Weights of a small transformer language model.
Size: 14 layers, width 704, 11 heads of 64, MLP 2816 GELU, vocabulary 16384, 106M parameters.
Architecture: rotary positions, untied embeddings, attention and MLP in parallel.
Training: a variant of Adam for these matrices, 1144M tokens, 8729 steps.
MLP neurons of a small language model. Each row is named by its layer, matrix (up: input weights) and neuron, and shows model dimensions 416-479. Each number is 200 + 20 x the weight over its row's rms, rounded and kept within 0 to 999.
After each neuron's rows, "fires on" lists the tokens most often at its 100 highest values on Wikipedia text that the model never trained on.

L8.up797,179,185,226,236,211,183,184,189,185,183,212,204,226,203,163,179,174,208,196,220,189,206,224,201,207,207,237,220,214,200,155,182,201,192,176,200,214,205,215,192,225,205,171,203,189,184,222,177,216,186,217,203,218,205,232,194,237,193,200,232,175,180,217,200
fires on: ". ", ".", "00 "

L8.up1010,211,150,200,212,210,194,188,186,191,184,193,235,215,200,233,217,237,173,189,238,196,205,205,194,170,181,208,223,213,174,190,215,219,231,177,189,176,227,219,199,193,207,193,206,213,195,201,231,196,179,199,206,172,223,233,213,209,195,191,174,227,184,220,168
fires on: "'", "' ", "G", "I "

L8.up1439,200,190,194,242,226,213,182,204,190,190,182,193,192,196,205,225,148,201,211,204,201,184,193,212,212,219,237,190,175,194,218,185,210,187,188,177,198,225,190,214,217,208,179,198,213,205,195,223,170,220,201,212,207,207,228,209,214,208,194,206,159,208,183,173
fires on: "and ", ", ", "or ", "more "

L8.up1238,187,215,212,200,192,191,189,211,221,185,247,193,226,199,192,194,141,191,177,192,200,213,186,261,184,200,204,175,216,196,192,171,208,202,191,221,206,223,220,219,177,216,221,187,178,192,197,198,215,210,224,228,183,239,212,203,203,187,188,197,226,203,176,216
fires on: "of ", "as ", "The ", "Art ", "Great ", "lies "

L8.up57,176,204,206,211,193,190,196,193,211,248,183,198,199,196,231,208,179,202,175,225,169,206,190,223,227,227,203,162,210,230,179,197,197,205,155,185,178,197,217,192,204,231,205,181,216,203,175,187,202,213,185,187,195,198,193,172,197,190,208,202,158,193,206,215
fires on: "to ", "E", "of ", "e", "o"

L8.up2520,188,176,180,230,192,229,186,165,208,196,212,212,204,204,196,224,206,217,209,187,173,192,203,206,180,202,238,177,193,238,212,231,206,206,227,218,208,199,207,198,199,229,179,173,186,211,185,229,181,211,221,227,224,204,209,198,243,223,208,218,197,203,184,158
fires on: "'", "s ", "-", "' "

L8.up2346,231,202,196,225,205,196,167,216,219,222,246,228,175,207,178,209,229,202,180,200,208,195,220,235,212,176,187,192,169,222,205,183,194,198,213,236,203,188,195,171,221,226,191,241,172,171,216,186,228,165,214,204,170,188,203,169,173,227,185,200,211,221,207,169
fires on: "2", "2 ", ": ", "1 ", "1", "|"

L8.up2319,189,204,182,227,174,188,202,221,174,189,200,198,223,193,220,172,211,201,201,197,211,180,160,213,206,196,224,200,188,169,202,165,217,223,187,223,194,232,183,200,212,191,188,201,210,155,192,180,215,191,240,191,184,199,201,200,221,214,197,241,229,197,197,167
fires on: "have ", "qu", "-", "0 ", "s ", "% "

L8.up2070,230,210,177,210,209,178,215,154,162,196,191,202,184,206,178,191,152,204,194,252,194,222,209,204,210,212,222,221,177,194,173,196,163,191,189,210,196,199,203,192,209,231,207,176,231,193,204,197,240,211,210,203,207,196,195,177,264,217,218,229,228,204,200,208
fires on: "–", "th ", "and ", "-"

L8.up2754,207,219,177,193,260,222,215,180,183,211,170,195,193,184,191,237,157,201,161,195,224,198,198,174,180,210,209,136,192,229,188,221,209,218,206,185,177,241,191,228,173,178,209,184,217,214,226,253,225,215,201,221,170,230,219,209,187,179,228,230,196,210,193,224
fires on: ", ", "and ", "of ", "with ", "to "

L8.up544,205,177,195,254,199,204,172,237,218,193,208,193,190,167,211,191,216,199,211,190,205,213,212,226,216,191,202,170,229,219,240,213,197,215,192,203,191,201,209,183,232,188,200,193,207,209,197,219,219,187,223,212,179,205,219,179,247,176,215,169,221,192,191,214
fires on: ".", "this ", "September ", "| "

L8.up1999,194,174,190,216,204,191,225,186,178,186,196,199,200,210,220,237,182,186,206,185,174,197,229,223,217,221,240,161,202,198,175,247,213,202,203,189,185,217,221,203,207,221,196,214,196,195,184,184,202,246,211,189,235,225,201,202,202,204,177,206,207,207,199,218
fires on: "in ", ".", ". ", "of ", "and "

L8.up1478,172,208,199,208,187,180,168,186,218,189,209,200,208,161,186,190,162,197,206,243,197,220,195,209,210,188,197,202,184,184,224,210,189,191,167,222,163,218,228,169,208,210,215,199,192,206,228,205,231,203,180,224,209,253,209,174,202,180,228,167,207,191,184,178
fires on: "(", "of ", "on ", "which ", "year", "new "

L8.up159,209,191,242,228,222,185,177,183,190,174,211,191,230,187,191,191,172,215,207,191,219,196,217,228,158,182,219,209,206,233,148,204,159,191,190,189,191,223,233,188,193,211,224,210,179,150,201,205,160,180,242,221,233,186,204,189,237,214,187,199,211,186,204,202
fires on: "'", "-"

L8.up2711,199,203,191,214,232,176,210,208,220,217,198,160,185,193,180,193,241,219,230,180,245,202,212,224,215,198,218,193,226,219,212,200,157,226,175,233,238,184,215,192,211,208,190,205,212,210,184,209,206,168,221,190,182,190,178,196,214,214,171,186,178,261,186,190
fires on: "| "

L8.up2776,184,222,177,210,179,166,159,205,209,159,244,200,226,219,178,199,186,187,219,191,228,209,193,179,218,183,187,201,176,211,171,192,171,180,213,244,198,216,173,228,196,194,228,218,199,177,210,208,236,176,204,200,180,215,214,180,167,219,206,204,174,167,231,207
fires on: "a ", "had ", "\"", "are "

L8.up2357,171,204,177,212,216,183,207,200,204,190,189,217,231,217,195,189,178,213,203,213,189,212,210,243,188,179,234,152,177,233,164,217,189,180,209,182,204,199,163,240,214,205,172,227,202,200,170,187,194,220,180,224,199,211,186,170,201,197,188,229,198,197,225,187
fires on: "of ", "as ", "to "

L8.up617,158,192,191,211,194,183,209,182,194,236,193,190,190,195,160,200,216,212,176,169,236,185,157,224,184,216,198,181,203,194,212,191,224,215,169,227,220,236,209,199,192,205,223,181,199,176,181,196,186,222,198,210,203,214,228,198,225,196,207,214,200,202,156,188
fires on: "-", "% ", "be ", ", ", "s ", "is "

L8.up1676,221,212,190,192,193,183,199,167,202,175,179,183,202,210,188,203,149,228,204,167,205,245,180,213,186,196,149,186,179,190,145,211,222,202,178,207,204,191,253,176,208,189,179,173,216,237,191,223,205,187,216,160,241,182,168,182,223,231,186,197,190,209,175,203
fires on: "to ", "and ", "-", "the ", "ated ", "–"

L8.up2800,213,206,234,166,181,182,190,222,185,170,207,188,189,196,206,184,197,215,182,167,240,163,207,167,173,190,190,221,205,223,203,188,200,213,181,213,196,184,216,202,216,225,167,201,212,218,178,226,178,202,221,172,193,223,188,207,186,213,182,220,242,196,162,208
fires on: "the ", "his ", "was ", "- "

L8.up1525,218,183,247,197,210,208,183,215,206,188,190,218,225,168,189,223,190,215,198,200,209,215,216,220,163,189,172,204,165,212,186,205,200,190,195,207,236,229,204,180,217,205,207,235,169,203,223,221,218,167,215,197,181,198,191,227,196,207,194,196,233,205,175,193
fires on: "to ", "would ", "not ", "able ", "that ", "could "

L8.up1382,184,175,195,182,174,203,155,206,150,204,208,222,222,202,174,174,234,224,197,178,257,198,195,196,179,191,195,191,224,202,187,221,185,185,196,258,165,253,189,185,200,188,223,199,217,193,198,219,216,208,194,189,227,197,205,250,221,201,208,213,226,182,204,181
fires on: "'", "’"

L8.up1170,160,226,171,171,241,209,218,197,211,170,194,152,213,198,209,184,156,234,175,214,216,205,196,236,187,251,220,177,203,220,175,150,189,208,204,225,202,225,188,228,210,194,222,187,200,190,205,200,219,188,205,211,226,214,187,207,204,206,192,227,181,190,206,198
fires on: "(", "for ", "of ", "200", "L ", "K"

L8.up511,198,210,198,211,223,211,197,212,170,207,208,184,201,222,237,233,196,161,183,186,213,192,228,233,204,213,208,187,196,170,183,219,244,188,185,180,199,223,189,213,209,199,240,211,207,220,195,196,227,200,199,211,195,203,210,174,208,167,192,219,197,203,207,189
fires on: ".", "-", "as ", "o", "1 "

L8.up2158,221,201,237,220,206,190,209,154,209,194,217,222,204,183,181,173,209,189,205,206,217,213,213,190,194,224,184,179,223,217,196,218,204,215,201,226,170,228,236,204,181,197,193,179,221,174,192,235,203,182,212,201,178,197,223,210,216,180,179,219,247,196,195,208
fires on: "'", "s", "l"

L8.up2293,192,238,182,195,221,172,171,183,192,202,159,205,218,182,226,219,212,177,194,152,195,205,217,237,171,193,206,190,223,221,176,190,197,167,188,195,189,223,186,185,227,184,199,208,194,185,201,210,184,219,176,194,184,202,197,216,195,166,201,202,183,160,192,189
fires on: "-", "n", "y", "i"

L8.up1646,187,220,181,207,234,225,191,202,174,187,221,202,206,197,197,167,183,205,191,182,182,236,184,213,173,244,204,171,180,198,187,184,174,205,199,155,199,203,169,160,200,195,212,203,166,176,233,211,179,196,256,200,208,188,218,205,181,193,208,210,180,176,142,207
fires on: "(", "for ", "After ", "finished ", "ar"

L8.up403,182,178,194,197,182,160,220,160,207,207,204,207,228,219,226,191,205,205,184,234,180,184,180,206,216,188,200,175,205,189,200,207,195,164,195,214,199,216,241,192,232,209,224,218,221,220,189,190,234,213,197,186,182,210,175,178,186,194,183,183,201,192,232,221
fires on: "(", ", ", "in "

L8.up1877,165,171,206,203,230,222,182,194,209,189,183,194,174,163,215,216,177,197,192,217,211,258,199,180,167,211,235,219,161,195,209,173,172,204,169,217,212,199,190,189,218,165,231,204,179,186,205,166,201,192,236,184,201,167,195,178,210,202,213,189,172,160,238,191
fires on: "was ", "un", "al", "had ", "-", "17 "

L8.up1350,165,202,176,183,189,212,182,163,207,208,170,204,173,220,197,241,171,184,173,181,161,200,231,245,164,191,199,157,199,190,221,206,190,164,197,192,202,237,200,201,189,220,173,198,185,199,179,204,227,205,210,233,175,186,214,216,186,198,214,227,197,185,206,217
fires on: "-", "as ", "\"", "| ", "n ", "apper "

L8.up2112,197,194,180,175,214,191,207,159,212,160,204,175,197,195,189,175,161,176,210,185,168,206,203,235,218,219,229,180,183,221,205,225,168,205,217,200,210,191,200,204,167,215,202,216,214,190,158,159,222,171,196,245,205,249,257,195,201,211,240,202,186,227,199,209
fires on: "as ", "As ", "\"", "th ", "in ", "- "

L8.up2246,190,212,211,211,202,195,215,211,197,207,179,227,201,187,230,185,222,153,178,215,211,197,194,209,161,227,215,188,192,217,201,231,261,216,184,191,222,173,176,218,215,196,220,210,203,205,188,220,188,185,233,209,191,210,197,202,170,193,165,225,182,211,190,193
fires on: ".", "–", "/", "er", "ler", "o"

L8.up1411,215,173,199,180,235,202,214,194,221,181,204,196,205,198,228,180,186,225,188,208,196,203,212,261,195,205,200,167,182,193,198,196,168,204,210,208,209,192,205,209,221,221,198,213,191,203,147,257,206,207,179,212,170,213,187,176,186,211,172,188,205,191,194,226
fires on: "as ", "to ", "| ", "also ", "that "

L8.up654,200,198,172,197,221,175,180,211,206,152,191,225,204,228,207,210,178,224,195,215,204,207,228,203,208,195,200,171,189,216,216,226,203,187,206,184,202,230,148,202,211,182,241,203,212,208,188,186,220,203,229,193,196,181,188,195,202,192,186,210,190,180,189,203
fires on: ", ", "(", "at", "lit", "the ", "-"

L8.up2635,221,236,204,184,200,189,200,215,166,215,171,194,198,171,251,210,211,191,203,188,187,211,221,218,186,211,185,142,193,203,192,199,169,200,205,167,190,189,204,192,206,166,204,225,182,226,205,189,185,207,204,197,225,188,213,219,159,172,195,208,153,198,218,215
fires on: "-", "er", "of "

L8.up2681,242,234,198,187,222,193,197,198,190,167,140,229,181,182,203,209,184,222,183,180,212,186,217,190,180,236,247,214,201,192,208,200,204,179,199,213,244,228,178,188,196,204,228,198,212,178,235,198,193,195,204,191,184,184,208,224,194,183,230,190,216,203,212,188
fires on: "'", "199", "201", "-", "197", "at"

L8.up2589,211,150,188,183,207,195,148,219,197,211,199,170,189,214,224,214,216,202,202,198,208,175,190,233,162,209,207,210,233,213,179,172,186,219,184,180,184,209,239,203,195,240,183,214,192,196,217,231,249,205,255,210,195,235,179,199,203,186,232,203,213,233,206,187
fires on: "'", "al", "\""

L8.up1022,210,175,230,162,208,223,186,189,162,164,207,212,206,186,163,236,194,201,175,199,214,210,234,173,214,208,214,203,189,186,189,202,187,221,215,177,226,189,207,223,198,217,210,182,212,209,202,252,167,196,199,209,184,216,229,195,240,191,218,201,183,226,205,212
fires on: "'", ".", "a", "of ", "x", "c"

L8.up2397,259,198,214,216,201,251,179,156,205,219,217,218,222,157,176,210,171,248,203,178,195,225,204,204,192,184,213,216,196,209,194,184,205,166,218,203,157,239,202,199,215,240,207,199,216,191,201,194,184,191,187,210,170,198,168,196,216,222,206,174,174,235,186,181
fires on: "M", "and ", ", ", "at ", ": ", "– "

L8.up2073,186,179,225,232,221,244,173,183,221,197,177,213,199,198,200,218,206,189,196,196,212,213,191,192,176,190,184,209,211,222,199,192,167,213,230,207,225,209,195,211,199,220,204,215,201,222,188,190,234,207,199,200,192,196,226,190,228,192,180,220,207,213,172,165
fires on: "and ", "-", "'", ". "

L8.up1053,191,205,184,233,178,230,210,180,156,205,212,217,239,227,213,174,215,201,186,194,186,209,195,198,201,217,153,202,173,182,235,203,191,188,239,167,221,174,211,219,200,188,195,189,234,199,175,199,206,196,222,164,180,214,208,197,222,244,202,227,192,214,201,198
fires on: ". ", "/", "2", "1", "Party "

L8.up1297,177,175,194,187,213,196,174,206,191,199,204,205,191,187,153,192,171,247,208,199,191,232,210,191,160,203,167,206,194,190,207,195,181,158,185,195,197,217,190,203,209,204,236,229,208,201,199,225,193,210,222,200,176,173,206,165,169,204,239,221,177,223,184,203
fires on: "an ", "the ", "to ", "of ", "–", "-"

L8.up31,221,242,192,172,182,190,185,153,213,196,185,214,190,195,189,166,202,202,206,243,228,212,203,179,180,220,243,228,194,239,233,211,200,232,185,196,212,177,165,194,198,199,228,174,231,230,223,200,213,174,204,184,194,207,191,172,224,213,201,216,224,168,153,173
fires on: "the ", "(", "s ", "its ", "a ", "ent"

L8.up2327,179,181,158,184,215,191,174,171,218,203,190,195,156,188,209,188,202,215,167,175,194,230,188,231,196,191,244,157,221,229,188,193,208,194,202,184,196,197,240,211,179,221,181,168,219,204,175,192,207,187,216,238,152,222,215,207,185,178,224,205,219,231,174,229
fires on: "and ", "of ", "to ", "as ", "(", "via "

L8.up297,178,205,182,240,217,174,179,175,199,215,182,204,205,200,251,201,209,180,217,198,176,216,186,215,199,171,231,146,198,185,157,213,185,197,206,201,223,222,182,209,222,230,212,226,206,180,224,211,211,215,222,207,190,204,235,185,185,214,179,219,172,175,175,177
fires on: "a ", "\"", "$", "by", "master", "s "

L8.up1910,210,185,186,207,158,200,185,196,166,167,197,211,192,174,184,237,176,208,187,199,180,230,188,205,183,206,213,190,175,139,190,215,228,188,188,221,202,206,222,215,197,233,167,184,193,168,170,220,211,224,210,200,194,220,196,195,195,213,193,197,234,166,187,182
fires on: ". ", "el", "es ", "ter", "al", "s "

L8.up225,198,229,173,172,211,194,190,185,194,219,184,225,213,177,203,207,203,170,203,208,224,185,223,185,179,204,220,154,199,217,195,213,174,177,213,212,201,261,191,212,188,184,231,195,214,197,216,179,176,223,201,188,216,186,227,184,221,188,206,216,176,223,186,184
fires on: "\n\n", "-", "which ", "."

L8.up858,187,225,173,164,232,219,193,165,208,188,201,208,231,184,188,227,168,241,179,191,204,203,214,219,217,210,196,220,213,186,233,185,174,173,235,205,231,240,196,203,195,195,201,182,223,195,178,202,191,202,229,215,190,176,198,202,231,183,228,203,231,234,196,228
fires on: "an ", "An ", "'"

L8.up1454,196,210,192,191,171,213,214,184,190,222,218,232,178,184,183,204,216,191,161,198,190,216,201,193,199,170,228,188,219,215,176,213,219,198,188,228,249,215,184,215,262,206,206,218,205,226,211,196,199,211,187,183,203,189,192,209,210,203,178,213,216,197,208,172
fires on: ".", "-", "(", "yr", " "

L8.up285,187,192,211,195,188,199,207,207,175,228,158,213,172,197,138,205,205,205,214,215,257,179,210,186,180,200,206,177,203,198,206,182,192,175,198,208,207,235,201,243,193,177,207,220,183,210,232,203,212,208,264,189,191,202,217,171,213,190,196,193,197,180,193,216
fires on: "a ", "|", "(", "by "

L8.up1219,182,192,180,206,213,215,232,199,181,204,174,201,196,204,197,231,196,216,193,223,202,185,204,193,189,226,175,165,221,198,188,200,174,244,202,195,228,184,206,189,243,209,204,179,199,185,222,176,189,205,208,200,223,202,188,201,175,210,186,215,169,199,227,162
fires on: "el", "a ", "-", "d", "ent ", "Personal "

L8.up1096,229,180,195,181,195,158,197,165,180,174,176,213,241,184,167,209,192,227,200,183,206,230,233,219,171,202,193,150,217,183,205,208,184,162,169,194,187,169,219,185,235,201,222,220,163,178,171,194,213,188,245,219,173,255,169,197,189,207,207,180,186,227,192,209
fires on: ", ", "formed ", "only "

L8.up623,188,259,177,156,235,178,203,188,209,200,196,211,212,165,181,191,180,201,205,169,221,171,155,202,219,197,205,166,201,218,222,185,211,238,208,219,228,217,190,233,186,214,207,162,206,200,205,218,218,175,214,182,177,192,214,239,202,223,209,240,202,209,207,157
fires on: "\n\n", "| ", "they ", "and "

L8.up988,196,216,149,209,194,218,196,178,194,161,146,225,178,207,216,224,188,171,207,185,227,210,220,214,194,225,196,158,213,223,203,245,180,192,215,231,205,245,192,232,184,188,203,186,196,197,206,215,197,192,194,184,149,217,184,207,244,198,242,229,223,247,210,234
fires on: "\n", "\n\n", "by ", "at ", "from "

L8.up1639,189,178,204,201,187,164,142,205,219,245,191,215,227,200,211,217,193,215,174,218,243,172,201,182,178,208,226,193,224,182,168,209,227,225,159,175,182,251,241,175,193,212,177,241,194,232,194,244,201,174,195,148,205,211,201,200,222,189,177,192,219,251,197,199
fires on: "===", "\"", ".", "==", "Dem"

L8.up1059,161,166,192,193,197,202,179,204,183,196,164,186,196,178,179,199,186,183,184,209,195,191,204,211,170,188,197,207,222,177,202,213,185,225,183,217,186,218,208,210,205,195,238,253,184,220,180,209,172,180,202,209,199,236,190,226,210,202,185,189,206,188,210,201
fires on: "'"

L8.up1548,185,191,183,199,214,217,142,211,221,210,170,184,214,218,211,221,165,197,203,205,213,181,179,216,191,184,252,210,194,174,220,230,148,186,194,216,212,208,169,182,213,185,202,223,170,203,172,224,212,202,210,190,200,221,207,191,166,208,186,192,172,191,216,178
fires on: ", ", "a ", "1", "F ", "All"

L8.up507,197,190,177,192,233,192,190,210,223,184,179,193,184,150,180,241,185,197,247,199,187,202,193,177,197,209,214,209,216,226,184,159,163,256,225,203,200,223,203,209,216,215,207,214,216,193,242,184,196,223,211,215,211,223,196,156,163,198,130,174,190,175,213,214
fires on: "-", "o", "al", "ill"

L8.up743,217,223,194,184,212,181,231,228,220,203,196,154,209,206,219,185,200,217,162,239,178,177,216,212,202,212,208,201,162,201,181,217,194,227,151,204,196,230,174,182,213,172,201,180,239,203,192,195,203,215,185,201,188,242,210,214,196,209,214,201,171,171,208,196
fires on: "of ", "and ", "S", "to ", "called ", "Bur"

L8.up421,189,190,178,162,218,227,183,181,219,139,182,190,203,166,203,220,190,176,214,189,223,200,217,203,210,190,210,206,206,285,219,228,190,211,209,197,186,218,150,196,185,236,238,190,232,151,201,226,212,200,226,227,197,164,226,173,224,190,237,243,184,194,177,189
fires on: "an ", "s ", "6", "i"

L8.up274,175,210,193,233,192,171,218,213,183,173,169,188,233,246,178,202,197,213,181,194,200,212,183,187,206,198,174,227,214,196,219,181,222,246,196,221,219,221,182,228,194,204,166,205,243,200,195,184,168,188,189,186,189,219,216,195,198,188,167,215,193,212,188,182
fires on: "the ", "his ", "s ", "ch", "re"

L8.up2512,207,187,190,215,228,220,172,203,177,201,210,179,237,172,223,188,209,196,187,176,243,209,220,207,190,217,233,156,191,230,185,206,193,205,194,181,203,209,206,178,234,212,196,223,176,198,182,213,194,216,195,172,200,200,216,189,180,186,223,195,175,211,181,200
fires on: "a ", "r", "of ", "-", "president ", "al"

L8.up1,195,225,180,208,210,187,186,195,210,208,173,214,198,168,176,207,170,230,184,229,223,175,173,199,194,196,193,200,175,191,194,188,183,215,229,167,213,204,172,220,206,207,221,196,204,226,206,216,191,215,192,193,208,230,217,200,178,221,262,214,163,226,185,174
fires on: ",", "on ", "ch", "off ", "air", "of "

L8.up512,214,205,218,194,244,166,192,194,212,240,199,217,166,201,204,204,189,200,216,185,209,212,188,234,178,200,182,212,192,195,203,197,179,207,207,190,223,192,198,204,243,192,236,189,192,223,180,207,188,231,206,177,184,163,230,195,178,223,248,183,188,196,213,183
fires on: "-", "pe", "[", "on ", "o", "ch"

L8.up1991,165,190,191,200,221,208,209,206,182,172,233,187,218,209,186,202,202,222,187,168,202,182,211,221,206,182,236,177,217,210,181,213,178,186,182,206,193,187,195,231,172,201,225,199,202,162,155,191,217,181,188,223,185,191,201,185,216,196,191,185,161,218,237,193
fires on: "for ", "by ", "in ", "of ", "– ", "after "

L8.up2029,167,183,210,217,202,162,215,196,166,199,208,168,177,190,166,225,215,236,205,205,216,226,226,194,196,191,179,181,217,188,203,201,216,196,193,198,203,209,192,194,223,166,206,202,252,189,194,236,209,184,201,188,208,197,207,204,214,213,201,214,193,232,189,179
fires on: "to ", "-", "of ", "be ", "become ", "became "

L8.up1738,205,196,227,197,208,207,199,184,204,213,167,185,198,191,191,235,216,191,247,156,165,192,196,216,158,225,182,220,202,193,211,179,181,218,195,205,191,252,183,214,189,222,184,193,214,198,216,202,207,198,224,212,165,184,213,187,223,193,192,167,172,177,190,193
fires on: ", ", "-", "Croatia "

L8.up2311,192,206,199,208,137,201,190,215,188,178,211,227,216,172,199,204,189,200,184,222,210,210,198,223,193,199,192,162,172,217,177,250,232,175,148,173,196,194,214,191,205,204,188,195,199,171,165,226,191,207,203,176,175,217,180,215,185,202,183,201,235,208,155,184
fires on: "'", "to ", "n", "– ", "not ", "–"

L8.up2741,175,194,180,169,211,205,195,203,190,195,194,181,203,222,205,181,198,229,206,190,206,186,204,206,198,214,245,183,160,200,175,194,177,183,189,212,213,225,178,206,196,210,245,192,189,202,204,203,223,176,254,181,155,181,203,233,171,207,163,232,206,211,198,182
fires on: ", ", "able "

L8.up420,197,182,229,216,207,235,207,205,195,213,202,219,220,203,207,232,175,208,190,200,186,205,209,200,203,225,245,186,183,240,215,228,167,161,183,214,176,213,207,218,230,190,194,201,232,211,213,159,190,172,190,242,205,192,187,178,181,172,199,218,190,220,194,202
fires on: "of ", ", ", "on ", "and "

L8.up1322,175,206,196,183,210,194,217,215,176,187,177,225,214,191,180,191,156,207,216,197,180,215,188,172,216,235,182,227,201,232,208,203,216,209,196,207,227,191,190,180,237,252,227,196,186,192,183,207,212,214,187,170,179,172,207,221,211,208,211,195,187,184,202,160
fires on: "(", "and ", "on ", "-", "He ", "he "

L8.up2583,205,199,202,168,209,216,166,179,178,197,210,219,220,196,174,199,214,224,189,198,200,208,196,213,165,196,160,205,187,188,206,198,183,170,160,174,222,222,198,209,199,236,253,205,203,201,196,225,184,196,200,200,181,209,209,195,176,228,174,239,171,217,189,191
fires on: "to ", "would ", "– "

L8.up2307,207,196,183,220,193,184,161,180,185,220,167,209,205,215,200,206,189,199,191,191,165,210,204,232,202,206,234,175,240,174,198,193,202,167,173,187,175,224,200,219,195,186,172,177,172,162,192,198,268,206,209,225,167,206,215,186,216,221,159,237,194,200,192,183
fires on: ". ", "=="

L8.up204,211,219,165,191,208,208,175,207,204,178,174,200,156,197,217,202,178,198,193,240,210,196,220,196,186,200,203,214,149,221,177,219,178,192,188,209,174,212,178,203,189,213,244,210,185,213,220,192,202,208,188,187,192,190,224,192,174,191,221,202,179,208,134,167
fires on: "a ", "the ", "0", "of "

L8.up2753,223,194,225,237,171,206,190,223,178,184,168,207,227,174,196,205,190,203,237,202,216,216,183,225,230,204,212,214,195,212,206,171,186,216,229,204,165,208,186,174,203,215,205,199,196,183,222,217,216,156,191,184,195,231,227,230,212,176,178,215,227,197,164,191
fires on: "-", "–", "ab"

L8.up1893,218,216,177,213,196,202,170,204,170,177,189,206,209,207,186,206,194,210,211,196,194,211,220,193,217,188,172,204,189,192,200,227,206,178,194,189,233,208,215,195,205,203,181,206,190,198,176,160,188,171,264,198,208,203,185,181,194,224,186,224,181,258,226,193
fires on: "3", "2", "a"

L8.up859,184,207,200,217,199,218,172,182,192,206,203,184,174,187,212,181,201,155,181,214,184,192,191,238,199,222,184,202,191,215,166,190,214,176,179,166,194,201,202,213,175,182,186,194,215,189,215,226,219,173,203,196,167,242,206,208,251,185,178,225,209,203,172,196
fires on: "–", ". ", "C", "Con", "v", "). "

L8.up1774,208,156,218,212,198,199,204,198,206,175,189,208,201,175,154,214,189,215,201,194,213,217,215,185,190,215,205,186,202,217,198,220,173,198,205,203,236,209,184,239,187,197,198,205,225,177,194,210,176,190,196,192,197,210,197,211,242,227,185,217,223,201,178,187
fires on: "'", "ar", "b", "r"

L8.up2705,236,187,224,170,225,201,149,183,229,168,206,216,218,161,213,217,190,198,173,215,207,222,221,208,153,201,229,188,234,184,189,196,164,186,159,186,219,207,191,178,230,212,207,215,198,184,202,198,198,187,194,220,199,219,188,192,212,211,156,218,210,210,184,203
fires on: ".", ": ", ". "

L8.up1529,190,180,232,208,183,186,179,216,196,202,203,203,197,165,171,225,206,191,179,207,183,213,217,201,197,191,200,227,231,223,197,227,167,212,184,244,216,226,193,206,216,211,202,208,201,185,177,185,183,167,222,182,173,197,203,207,210,184,204,245,237,227,191,180
fires on: "'", "d", "bour", "-"